Weights of a small GPT-style language model, trained from scratch on English Wikipedia: width 320.
MLP neurons of a small language model. Each row is named by its layer, matrix (down: output weights) and neuron, and shows model dimensions 160-319. Each number is 128 + 24 x the weight over its row's rms, rounded and kept within 0 to 255. Numbers have three digits each.
A block is one neuron, or neurons of one layer that tend to fire together. After each block is what it responds to, as a language model described it from the Wikipedia text at the highest values.

L16.down42:139138105160118143122120121150124149162110095086106137112160124132116105119126109129136122125154105074129135099114124112130166115175132109102164145130137178173133154109159123144094163118090139072145132117138172147129155133121111159155148090136142140110154146155101126124149140123104114148152106138127103155153091154121144138159139128085112106124104147089081141147163167105110150173077077102138134103107161124094110139145118118111127134107143185162099086146101093142139116161133135
L16.down63:117141116120113123165121139142167120139080156135099174131135126163109132108114126173076143119120154102096126110135135117156095100111104114117120148093165154124118103100169135110117091113106130141157119127183083092132143158182142142074134121144160125150097112127110112127097105105146156150137110145125118109138122133117129117134179215072139135158138131129117091140115103125084108162108139172077124150170136166130118165138119168101129162132174145102099127076130114110159129116118123
L16.down233:167123140118133097056065139106108081077161136132077117154151105113136104109120129128124135131125111135152117147179120143105134141165151157127114104100150161126150112071088113131097108175125150134136100144109121128168147181127128131110119080121134130131156155131121127114110074127105129116142128137102125147135093153123197153126163144122105073133182158103112149098133144176074157104106138086138114139148146158107081134087109135108141129152163168129120149168163130161153136119120180
L16.down367:171126162118109132183137168105126126097139069089140121132118144125148115141118120127107190204090127128152129140090140140088082164163120109099126135088126128093123109131125183133093149114140072134133150133079113123131103133142146126156125122082114116126162091128138075130179114130145127140098106141168114108141137196122156151106146136112145108141129137097108084104136166111143113109062133152117140111129150106155073154152129132118123151153090146151118117140139121076137086129149127
L16.down386:127106133108118137109135132108077127118110119160091113199140153150123137130181117122137116105162140149120154112117127156122103100161157123163164138144113140093134187137110085127137146126098147138118129116133139133111134125117170092139123121118145123125100131114158125173111153135131135138107123108146102135144172129096116095120178119153082145122161092119121135128110143140117120130157145130115112087111108088126114094088147109114114119100092110117109125155111133193095067121144147
L16.down683:090144139143146138092143145133136125116128153109138073144108152081164133152150129152092109123135072098128124094156115148125109177149090114138131115143143134057136134110124145136122130118143083125127121140114112151148124090156136123116121123117138155124135087098116105117173121161186164113154130156091128085151122141148116118064142125128151145131123127145157147128115132177127137113114101154140123109133158150158118143148115113097183142114131116132150089156145122106176145134169124
L16.down795:139122153103126112113115161123115108130127119114077132131139125148141127104175136153099105147142143168075112113146147138144091112102162139141126094133151089122099136138111124123158140121127189099138140080155112157128145107136140080160127141112132124122122103195167119160134104122102082136153141155064111100160120142167135095150109122158185091134134103140102107150104110107134141112142149119138164146132136143136147088149134131102144129130143085122107153095129108132089129117098115
L16.down840:119134123133104173128128081130098122120110122086117157153117099148111111113131138091090091071099098155105100103129118150142161149155179140150181106131133121141128167132155140148102131165115102107136125158096121133110125135106167141129133106118173115130124111089087105109143083142122157139147110118101129137125123125156095117155172120105120080135093147117129184145136162116141127116127101060137134145121132143089152153160149140121113148117133127126136130072149090118119197128119144
L16.down852:089172127144112129129169156113133168128100111123079113113136134130107113154154153148147169073108133138134142133136147096171134087154140099134077107110118129183124162106106129154157097162088097133115109158130154136140122144134100126146111099077126176091110144138131126128143152137079139134080150138129131143113091124134103113105128103140116146144106090110131122138123126122090197127086145098126154098092117095129086128126096125112117174172125094169137102184141153112103125117145104
L16.down874:099157147122149124090093088138143116103140083129170136142148142144106140145130138134126110106126169139096118196167127124126102082122128120102091106097111171114142102125118122124123124163149186112126152157146101136136124150142134137097149122156145099120151105104116116081038128139160123133090097129113174130108092127106137126158115094111134109158147120107083117141092139129074103148103143129090135141143176144113106175103085148088107104141155146146130116151166104115124150160123117
L16.down919:132128196153144144134132120102143102138148118138165170167145135146121143126144111119129145146146116131150110155147075127129147105090104131152140135089173141133141127169128107134123128139158135084115159105156122119095109096127111136088103091156147111183133099114123083139111115159086144120154092163164133157123118129120105121115126093089150103113119121087063144154075102115128071151125145130150124124086142123137140113087090110175144125159113116173144124110135098148160135184095141
L16.down1053:120113124152130144116162115097136110104147145132129097129150117150131124134111155167094098163114119160146109093167184111103127149067097126129157161117163159149149168129147105155151141140122114131126115121127161125093158153130145149155119130150109117111118137107107104105099155109115143083151120142098081133153146116166143121154151135124161131095085125145134145130105139095169138130131145151156132135105117129101108092150101135100117181155106101116140144132101115167106120150127114
L16.down1055:176106107148146120146128137162130090084093107139094139173156118130113151131151105103144130109110128119115097138149147154132117097134124129121085116074142147143104109117119096099165140157144167087100138146166142119109106120149110170118130087158114097098158161138153082152088113122136182138157138113131169137155139153116131117132131092104183092166112113100105146172116108135131069175160149158132121127166128107121130137069133157135130167137166154110102106111124138123116149187113127
L16.down1116:105120121129153107165138131103067169159200136158121088093093148093113099163120124152181140133109111129103141128135066126171122128141098096143109152112181088113146174151131135139145109121152108155101171123157087106141165140132128140122094125124098133146167110146109186100133123130149135119157142120134114133139095131130130133128112186130112133099162117153170100104178174136134165113151129129156116141155086146105133119107099128152117105126109098130110114089185139125137121104145140
L16.down1146:129168145126129109148109108144078116085122111182111122157127148126148090102134103105144128147132148124134137107121143122086114142135134133177127138132129141160115139137098124100131075115149138113108159122155147142126132115137117137093164082108165152151095078134096118164142156126144128131133124125159122178126087166123133119102163049128136107147122129154157162113130092136134129107099148160176125118130116142092095127162101119181109125124155145119147115116108126137118126146158068
L16.down1224:089122134176091195129107105200105168134097118153107109139145116166111173141151114123141129130116094119115113124196173119119109121113123106112153109145174160147107117121147138133139120100122118113104096098147114099133117140129112176142123115136130125103111140120111104075075098116160171148060137112146100117145152119134111135144127116067177117136116108136119144162114120112146131119137107135174095115145116114141100121136162138168110152142135150093121141169108133115140131165116135
Verb endings completing predicates. Word-final pieces that complete a main verb right after its subject and before its object, as in ga-ve, ask-ed, explore-s, found, wrote.

L4.down22:143149107116124155127123154130095113105071181151131071139097071076145158118112152144142126153119157111136152132122156171133117132157060128151134125129196092139120136154153122124088157147110095097153114135157075117115117159093130107123077120132151133162135142151146140155068125114122159125157131103119124165129119129114135122160110179130177141133117159142138159149118164128097151140128157153124165141106116136168072121140140124084106120127078119126158125125149134119118124140126134
L4.down204:107177133168126167109134112096142119110075155140135119156130131112162147144070128110145135149108194093097137131084102106131125137178092131114102126089158094149123168146134145145128167139115084125172133088128085123088103154097114117131108109108183143153120117152104127153141158107108163127154146110118073156130137123119108105166155151106138158128139147140103157082102169143091122119108148121130096169155115105138062127178158130137159132143122132135099116130133114140135112134172174
L4.down797:153156142120122148184171122186116116108104186141132118137109104121138118139087111117106118114137137117142083150164131143111143135160090105149084110152144114129110156127137145115121137118140116118091074123126147156135128180114125124133110131143168117159160138185179151171073164148097117159162146132119119126154126148140138116138141103118118169164177099106149123106138105136071111135142139141084141139093089135142106085166129107074121152116083112109114146143124151135139132134102116
L4.down843:116166128157112152116139148144152094165100140063107107125153181153114101138081147116119141137115109086087150126101121102128132131103100136125113094116138146129139113158117144085098144143149140156191117131096115138152111108126142101145111139159132073141137078130160130127074129143166104121118140099138131177106119144160124126138156131130140145135161081134131166103090135081162156135154154132140117146130153127130115088164161107078158106081140147145136145153092081099127108167141122
Clause-ending commas. Commas closing a completed clause or noun phrase mid-sentence, before and, which, or a participle; also he/she opening a relative clause (a phrase she coined).

L14.down292:096168126104110141255096119123130113089164119122110141121105130133129121117135114118101113114153111116118135121119154108136100103134133100130123129138152117154145085092157130112128117106127140144158126111176159127119120134131117098107141095160112158094137170131122143146125128129125110124151115154155099161143115125143158103115149161118055098150101135132139134108132148153146142108150134145096113122125146164095130131106135179255129178089187130123105146127101154132129098184095114
Say/use verbs, paragraph breaks. Inner word pieces of say, use, tell (s-ay-ing, us-ing, t-ell-s), strongest for say; also second newline of blank-line paragraph/heading breaks.

L14.down98:114169199077129100166120114127108142104148146056125101104163105124114107089103118127164159105084122122075138133145143090144140111122138112163129100124200118094124124157105128165148152114143129137154115136132108180117129111139085167107099155115162119176129102155129138112169124145139136128093171111114119145152132066107132081155137137114140135111117170107105129162123131139128139105155155132136119114117149147100139101105144162105083160141105130103152131137133145156095123126094124
Mid-word subword fragments. Short word-piece tokens in the middle of a longer word split into pieces, such as legis-l-ative, cond-ol-ences, cons-um-ers; also "where" after a comma and "==" heading marks.

L4.down149:111118137085106138151145125147099144125116136095119116128117195155136140161169144130110105132160177147138086112088102131129151113123111136135147118137155108141148131098094129158103089156111146079125143153136139094129146154170104152159103115136129114085143129095121120100150138155148128160171159106136127163150136116098113112110140117129109130085123104134121134108145139113141162152149105071129090108075124152108162118111115146081099166129121135141122130118164085161127139117134130
L4.down507:119103148127131140133175119178085133152112155135139100134157168120107144138182168095130141105117133116136182123100144128105173110131124127159149082112169105106121104106136117167129107098088115139119159147169128101112168111117119134151137121133124129082127114117145107111194091174145119107167102098137145165123136140116175125139134101116092140141152102143155100107097135094102113095125113064119137049083124171113151127168092126123145115116127139163136127159133119150145113111120125
L4.down642:135099111103110119124162111159122157112118102131087126116133141156104153098163104098130119160118141149123134110130138128126101136131103099128141147144145102154132115096125143124092081137103158144174160160120166095136152081127081120135131092128155104119184157129121126100152158156142130097125138152154115142146120137121105102125109091131085124099150122177089142069127101116112119134163095138100098098153099153132130160149132120061122116127107077161095124100154080191111117084134153
L4.down721:121110146128116165134116139146094138167120120143133122129123148142126171132154164099135108094125101137132144098106105154113122133099125075130142118125158125128121094134096150111114101139069111152160157118110161082108149107129104128135137093132133171139149133136120159081152131169129140093161123130153145128117102127098095080137109093132095150079174148133099113090106122120118102147154112082090092099116148153092152129145135111067131148135114111134153121141124099124159092118150117
Suffix completing split words. Suffix or final word-piece that completes a word split mid-stem, often after an s, such as rais-ed, prais-ing, dismiss-ed; also a few table headings (Standing, result).

L16.down208:151096107100137122104112097146131137095144109134139142153157134130112117100112143106157125107087122113133111134107161150140160070173146115097135111095134114117103171153175092170137164135122133163172157111123142163129097098132136131113148152141118131123122129176099148153117119063137170106103116110122112137090118180152124128114092143117127127168084131105144115135159137154166140154112154095106131137124128126123099111106124131096143144131093117136108134090129140140151129135117104
L16.down368:103118137086133153062139129112102164110133132136143141127124143088133130124121123139080140127083141173105173122134118123166098155106135098150151115141191124122105131115099135133142124133097116157138130115132136138132099133099134128113124138139147107068133138119144126133139109126153153077127127095148087124129116159108117114145113136121138106100122128098162114129145099106144129124128115105081113131151116112155090103097123117071096162121088107163109156164104116149087127143152149
L16.down413:103127123121112143147123091140099114104147123143094141172113107087081140128096087107138123135140138098157138154121175131118182076165158167121140152147143138127149165103117099117109122109147121101161134103150119117093094131125096148087132122122137138158103118083152137126132097159109138138125123143136107142134150098097141152121106153109137129174106123115138166107144124113122152149127127141138154133084117116114116141145145135109121136145144150166106119172092111121148142144091150
L16.down447:127161079126141092076139129083148159110130126125153115080124156119097107100086136149114123111124101101132130120114090108102131141124061124104118143074100081122123125137136095139130093126190077110133135098145136129150128182156156130152120146125126147137131114112124140154095147173126118116116100138153121139126088139142175087119134126171155139171110117127114150128119123144107140174127097120119141123139121146165146128152120115125160098138089194165109122164111102144115125094104131
L16.down474:133094111090108117078089140114147103083155136129075129134140131100161133136115104131102117137144146170150109169102116126125141154129110150128185102116156108126129158115115121088124161118156095141094100114127168142086141109126116136127187104112133107143098154146110133068108133108121172099152113155156123135110119142148117082092147079141132118126135136124143154073128129144119073128101178134161179125127129146132166133138150146105093136138133118121129138128115145111139138139165146
L16.down634:135118160146119127090117126112139127145154105150164118136119158131086139134129081112181117132135197130158127088150122151130169159087125147118112112141129194115061137062110126098130141131137136123144128143132103143140091121139126116114126146144135096136119099113103116181115141144137177128118117124105160116107144086156174128096090108157127134123113092115060157111105116145151139142149140146154136094132129100149138153102148094081135132159136117095099134110134140110102121156171125
L16.down702:111141161125112151175113139091174101155108170116125129154152148134081114121154148097092131156122107113079123106089099098170146110109078123109183116166123136128126140085093104129110123121134138142128111134123144141120126144116146122141083136149133144146074150113160080109088157153110118092097149119100098112140129111118124136176124129144145147152092114122142149197108135150078147124132113134100139123148142115149100124128136141178083159122140120130104132117140132131132122149129114
L16.down785:118155096123121180169074169125129132153104147128154149086106170104089100133073127100111103138151110126126127122104099084139141123111155107147117092135098146135092105118072138122149127181121134169129096148115118152136117125150127108123131125122090105117142142136111108151112138153138120100142122167159155101115102123150104176100145129134085137130112104157140083122103081152135139131105127112045119106155119086101109181141169089132153146102133145112121087127137105086115120150116156
L16.down820:189149101135137142130136119148098103071146138101113123152152102127124139146103171140123117119111155109141114136139110111136144145083122099137122116131117124170130121095113157169147105163124127160142132130124138115120145142124149101097141144156166101186085085110177098082099138096139100126155127100159136089137168126122144123144121104052131110167154106099123112169158111068114097066132089107157119160104094136110153103144092134158124111093161115140099109113142153119108142162120181
L16.down945:146133174109069145182138094113131169107175110139108104127147118089102105139133101121147136127139161143156167136133143127129144100146118091159137163164163118166082130097113120113142109107138161191117143128127127088135093147144094120131126101126101118112180115161132173110159106098122130085097142138143118111116095135115149116145116120076127150106139147147106106125108144151122138105109105127127090120115157145124118127157142130238136153089183141106157118130100096123112143126122114
L16.down966:159157121107154160070150132113120113111078093129086127136138129112133140100149112133053138122161134098151096145098111167140146114091149124104070143129118116117113128088123128102130126177159121131116112155145087131149128137142100099107152139116141138159148148130139124158182137102132114167127125145118110088135094129122145117137133153097087127122119139133143110133150125121128126149103138153093120149149140136135105111130120144122100149118152141132112103092134113149160147077143131
L16.down991:134138176099150143131082100151134134108144120117101124089149166141152125131148118112106102134161114112158110139112143131143126133112167112146139157145143153157121100121128133148140123095105115166124138101148148136126130126163148123073149184080105127128152147168133075152119098100136131058137139154147101105156111134113127170109172135101106114129164137110149137121150141108125133114119133115124102139113138149097157090127163111152099139120139146150126102126147147139182061107114109
L16.down1075:135084128117122128060147143133117128095126130104144147113146110090112157079147146200093149171093128143135122145100127126142111128127085107130053120138146127143161156151143144149079118156134154124158147140133100134130115149127094123124143134131160187118167133140174125109141096110134105134132102130113137159149126101107136124163123148144136099165097112114127145133115187133093133145096159153134098125125090116108118130089092187092140134143155118198142099082121148165156171091103138
L16.down1079:183104155113135114143136113110151101120113151179143097146097150080125132126097133106152118121095122128114111136146092110112141127100093142127138070145135163136099123097116130123124151125088095132109153108127155151095079130126131152113138111132146166164116118078140143162147116145137152109109099144105142145122127108120154149069139138124139183127172103161131164105153107139107119129091158142128155118100152158129162126132155112136101116107111183114143141140158103147137117133130094
L16.down1124:179123144094156062162083160108143135087121128155130161166109118154109117141138123126141187147146119145130111137107094153112115171094160122131143120106123082098125113112145118109124136170146118122136091103148104172139126072151160164126102156126159116124153143127106120083146149125134159085122138099117138132107094139146137098156141104124083151112089096141167123127115137084179135128090101133066142163084170134103111072146156091183152157123080166091072151108155144121167095103099107
L16.down1273:175134144141108164154108126137130118144092125138112087112136162113154126179069159171088107130106176182156137113119098097152148105124118127111113125139126158148123121128100142105160146160131103115150148171078162097120111145078149098137160123112142135139128125136156135116121087156156136128118101115107134122114202150094153138140168137095106118132127148144172115138116109133133150093112126137102121175133146149120127104103135132169115150144165108109102131126148111148091143095104089
Mid-word stem fragments. Short word-piece fragments inside a longer word, right after a prefix piece like re-, con-, dis-, such as re·g·ard, confir·m·ed, res·tor·ed.

L4.down491:161169130146122149153120112164147146132097119157134123145126116112116108154144115124123140138121142156104134067120133087136113108149193133130172097124153134129090147129108131131123141138124117122138144125113150120106091155127123100111105129082151129113124155105160062137156122143127136120120080146154128110142133154128119141091145120123101129132107118126144095088142163154153147085128161115104163075134107114139114158128080122156116149119174124193101114161127124094170131159115126
L4.down501:124121113133180142126116128115153133103147094128138144128154125058149135168149104146137168116121131124120152067096117096105100141109135119144148166178114149198177110167160112083144149127138103121071145140157109179127162128142119163126132096134138083135124127130120079137123135116133142157114120137126110121103098136120097126122133133147155131134117170140126141123100123110143170167137173125097083110129145105135160117142119095113150096123157096111149129130105124131209097091131113
L4.down904:135105093119105149113122116148122167121070160117120109147140117172139145119133098167134150116140055132149155135178137157094140130167120155118117089141123164130096169110122148139073149116128146109095106175112073120148102107165115142156145122124187113158163120138152125134104114106139158114170111141104156112123163162101159123075093177144120137130125122153111107178077165117126136134095153121065133095145151123151114178167151176140115152140119121105142121141140112134123153173130126
L4.down1278:132081139112109147112165102189117091159135131104127135135183122163155138148097120146165160117133099144113171149157152110125116097130167122188104139105143146166140120113068113119081169076093128123093164112120114119195123124158164112137117098128151114123132149143150173137126157120153126136157126123131109105137174173101136082111150123121147123108124121141123125151113116099156112147101116140106151116076149128141149138118133129096134085097128107158135104142107093149154132138143120
Mid-word fragments, often u. Single letters or short pieces inside words split into several tokens, above all u after a consonant (M-u-ch, tr-u-th, res-u-pply) and ed after consider.

L16.down114:162109173111145126078140158153157141098110135144147110124123143122088132129134128102100106117113136123114132162196109183140150117114099103105089152148115153154157125123084125121102120167168156112121151193084104092090136130128152096168097166121160078136111128135120110153122110110133108157102139135126147140097170136132117171111113157098128171169127155105104112152093132126089132130144125099130170113123164120134153118108113082105107127121114141097119154167134179104154136139103127
L16.down134:121110139115119146187125092130121130110135141096119110215178124159160154136101106150125156116094069149090159132108127141146105079127139070161163134099105067127155153094112103094132155166157128152119118150136148082127137110108104118118112118108160176183106129107154146098139112126125166130134123148118121118079128114109152100126126124129097130118129142143128116140149156146103104123113082122122145173132127091092122119154115106142076138130188122125138115105081134115132163101163093
L16.down169:094147148158176152125073117137090095084187151166123130150167120135108128081105080120110120128165088132149071126184130171094137101144133164140112119096135145124143131087137118145126157134128136127119107121123105116104065157131114147090124077133099148167111163145142135145081110096159143143116099145106141122158150162109163160105163089123185115087169162084140146133125138173137100132131167090181117153116157126137129136097145155144099133159127129121123124147113102119146142146153150
L16.down190:138115161066128144130139177139107104079110069148154119143131146119117123138131174102113128166103125132116180113106098131133140136154130123139101116132142151144104122104108115165104105195103127106099125124114124127140116154120111131108173157096112184100116127109159103128146082122162116112095134131140186139158106153100146160132168141134125144096130119142140132085153115134101091109170159100111152101121121147132138110125120140108126162105124076143135101127133137161065137166132140
L16.down200:143149136112081101092111113131132118126108103137137166144112105124117095162131096158117148122085179081143121100150135083117119106137100112124130127139118142179151084162125128118120127144136162100133152104133131127127100145132089118100121166085127112072121100144123117089109117152168135108138134162126104112120153121154131111143163131127108128149134111124131143174118113164130120086141121110096114137120129154084168116160153111089105146111167129171130096154085094129145136158091155
L16.down396:100121122129084164143117167107161120143139100147159129110124132134104141127142151118101098150091130113150132121129120073148147127100118131135109130065138138128110161095127108162117113169160118159088097135146099067105152122120145153132132125140105168108069178123113138152130095130107168159136140149095127124114113111147122174137190116157134139123134138159156161130131125122175150069095124154123112150176115119159135106116112135117114111109085111143089137154132161095149114135145161
L16.down441:092128075104109123064110127121132141126137121135113117149156110152111071111153122113133073115141144159130170106147133141118120080132108123132169147130135120108157127169116154122087163123084137114102144146137131126102105135119123148108132132146127150137154120136107113134167136149129116097135136109117137145165109139097126175118116142122116145154158106131153149168150148131123110143158081163140086145140116098118136128118133093114112138106116119123156123130116130094159136146136163
L16.down472:143117109084160088099141112106152139148093142092106125105152133123183109112125124081110141122131155085145092114131146189111111117104120136108119106167129078104155145125109145119151095131177110128126110098105126141092126100101100094150112121112076118140106139120129070107132169117148134125156113096145089158126137119136124112128099093138124146171086093094085170155126101132089127115138149160144142163117182134076112150129111157082141134136142125137135113138114154155098131122126120
L16.down611:121100100152128143211123172156108078143125119150141178084134152137164102137151183131100152123126120122148120146118133113144140129120061140101111124118115127150101115092171121140154136147136113178145107133145130133166148110128128116130095095149103107152145132126106115149093134120149130121131162144158101167120146134150105123118134123154132080142097098151084095082152132132148120128117113148130152149119150142135123139112148137185125148150114143118068128098145141090119076165146129
L16.down734:110138141143148141077186116153090109059118133091124131159099111153130121084123123101097161136129139156122150152104109117103143125149096145125154146146112089092155152098099114105141117113136127181119109141126143153110137174125123112096141126146114130101116120110150136121143130143177170140125118086158106109180160120159125081095124102171111152096128134148132151099141155109149080094130100133113115082123131122135154125103176111117154164147131128158134158075135121103133102109090070
L16.down794:144089104135134145121145142129130143108115120125146117133109125097141093152100172132132150164126158117087130091138125160127076101136144097159130116121178099097121091130109127160111078160173118144127142168066105145112089127144139101130114152095142149103106098106124079092124134162138144114107141127148122117124157144112131129137109118125134166119125124148143101097153118092158188074121104185106118125147131140042132130195120138123139184144113124083133094130102115153135137134135117
L16.down838:100128144111112122148127130168191140103138154134159109160132099108111122189152111115125146176120166181177100089160133130114147127136144147096127117123101124125121111101099142109144089124141137148112136146142125122101106107105108117154136134134101103093102097138141099083154079118060102102151132113121117112142124117136155136129107140128101136158121099155118134133144146153158138108149085110177145094131170148092135104135149076172150157082149133114110099130088151103171169155166141
L16.down842:148073176110145114083104121137156142122094120121133142116172157152156111160161114134163137139148156113076149136099140119099164133142092130121114135161108113170146144126121171065117157124159145186126131161134147101145129070118113138183104135131158127124106161162180140116148101079102122080146182102116134164138148143128131133140131131106091137141146169149164148093138129175131104101155116137139138117131100101125086096116081107077141059124130109139120106085142146137134148136161123
L16.down903:144122134078116139100084151161145121121112096141087122125159142106160111120093169117122101122107081117125148145173114141125134126150103128160107140103126109139111163079150125097127117129105137139127176171106144154200102146162136147087091155110171110090152128122095157110111118106118130142146119102128115111094131133156123131138111124121119148101139139093097108174104170140122129125121133120126119150159130136134138089130164107086095159135120167148145132121140149146111153158143087
L16.down906:126127105106143123163130136151170107141121134134103114130185101123160143127134124152118121138115161145161107109142113130132137121133132133088135100121136154131140090077128101110135091166136115130154021122125132107108115132132067138124120104143107120159143099154131089119101169091101129153135130105112115128163114094093109088154098162172125117088121123112105118142105090134100115180144130068113133110124124137075082140118151135148140134096136091135119112145128124137144098172155158
L16.down1070:134111123113165117155122127147129135148128118151120134163119120120108137093102093123113079158131111073156141158165119166121122108154113144123128156153090116133130108122156103168150083120117086096123142127097156140130136093170144144114116161118140113096115131076128110148150135153098140158120102153164155175140140136175132135119107125127120166099119099138075093133140155104113133133158128130109146094115171143134120136147121137156096131152087121087143094159089167132121126193139129
Paragraph-break newlines. Second newline of a blank line between paragraphs or before a section heading, mostly in biographies, e.g. after "…1–1 draw." before "==Career==".

L14.down283:120114101142139110201082102143119124124122144099078152157155114112111155149148124132157104124132095096123072076166174128143112101126145103172138134123142142125130106081175120102133172123174167113160114108130208123136097132132129103111154079156123141107138152111101093130088109164125127128130120100112107150154126117136105111110143107083121128145110153081100123164145123155088112130119117123110135139135136155103082150113165113142109175134138130177152135152084113133141121197137122
Main-clause verb completions. The ending or final piece of a finite main verb right after its subject in biographical or narrative text, e.g. ask-ed, brough-t, w-ent, ga-ve.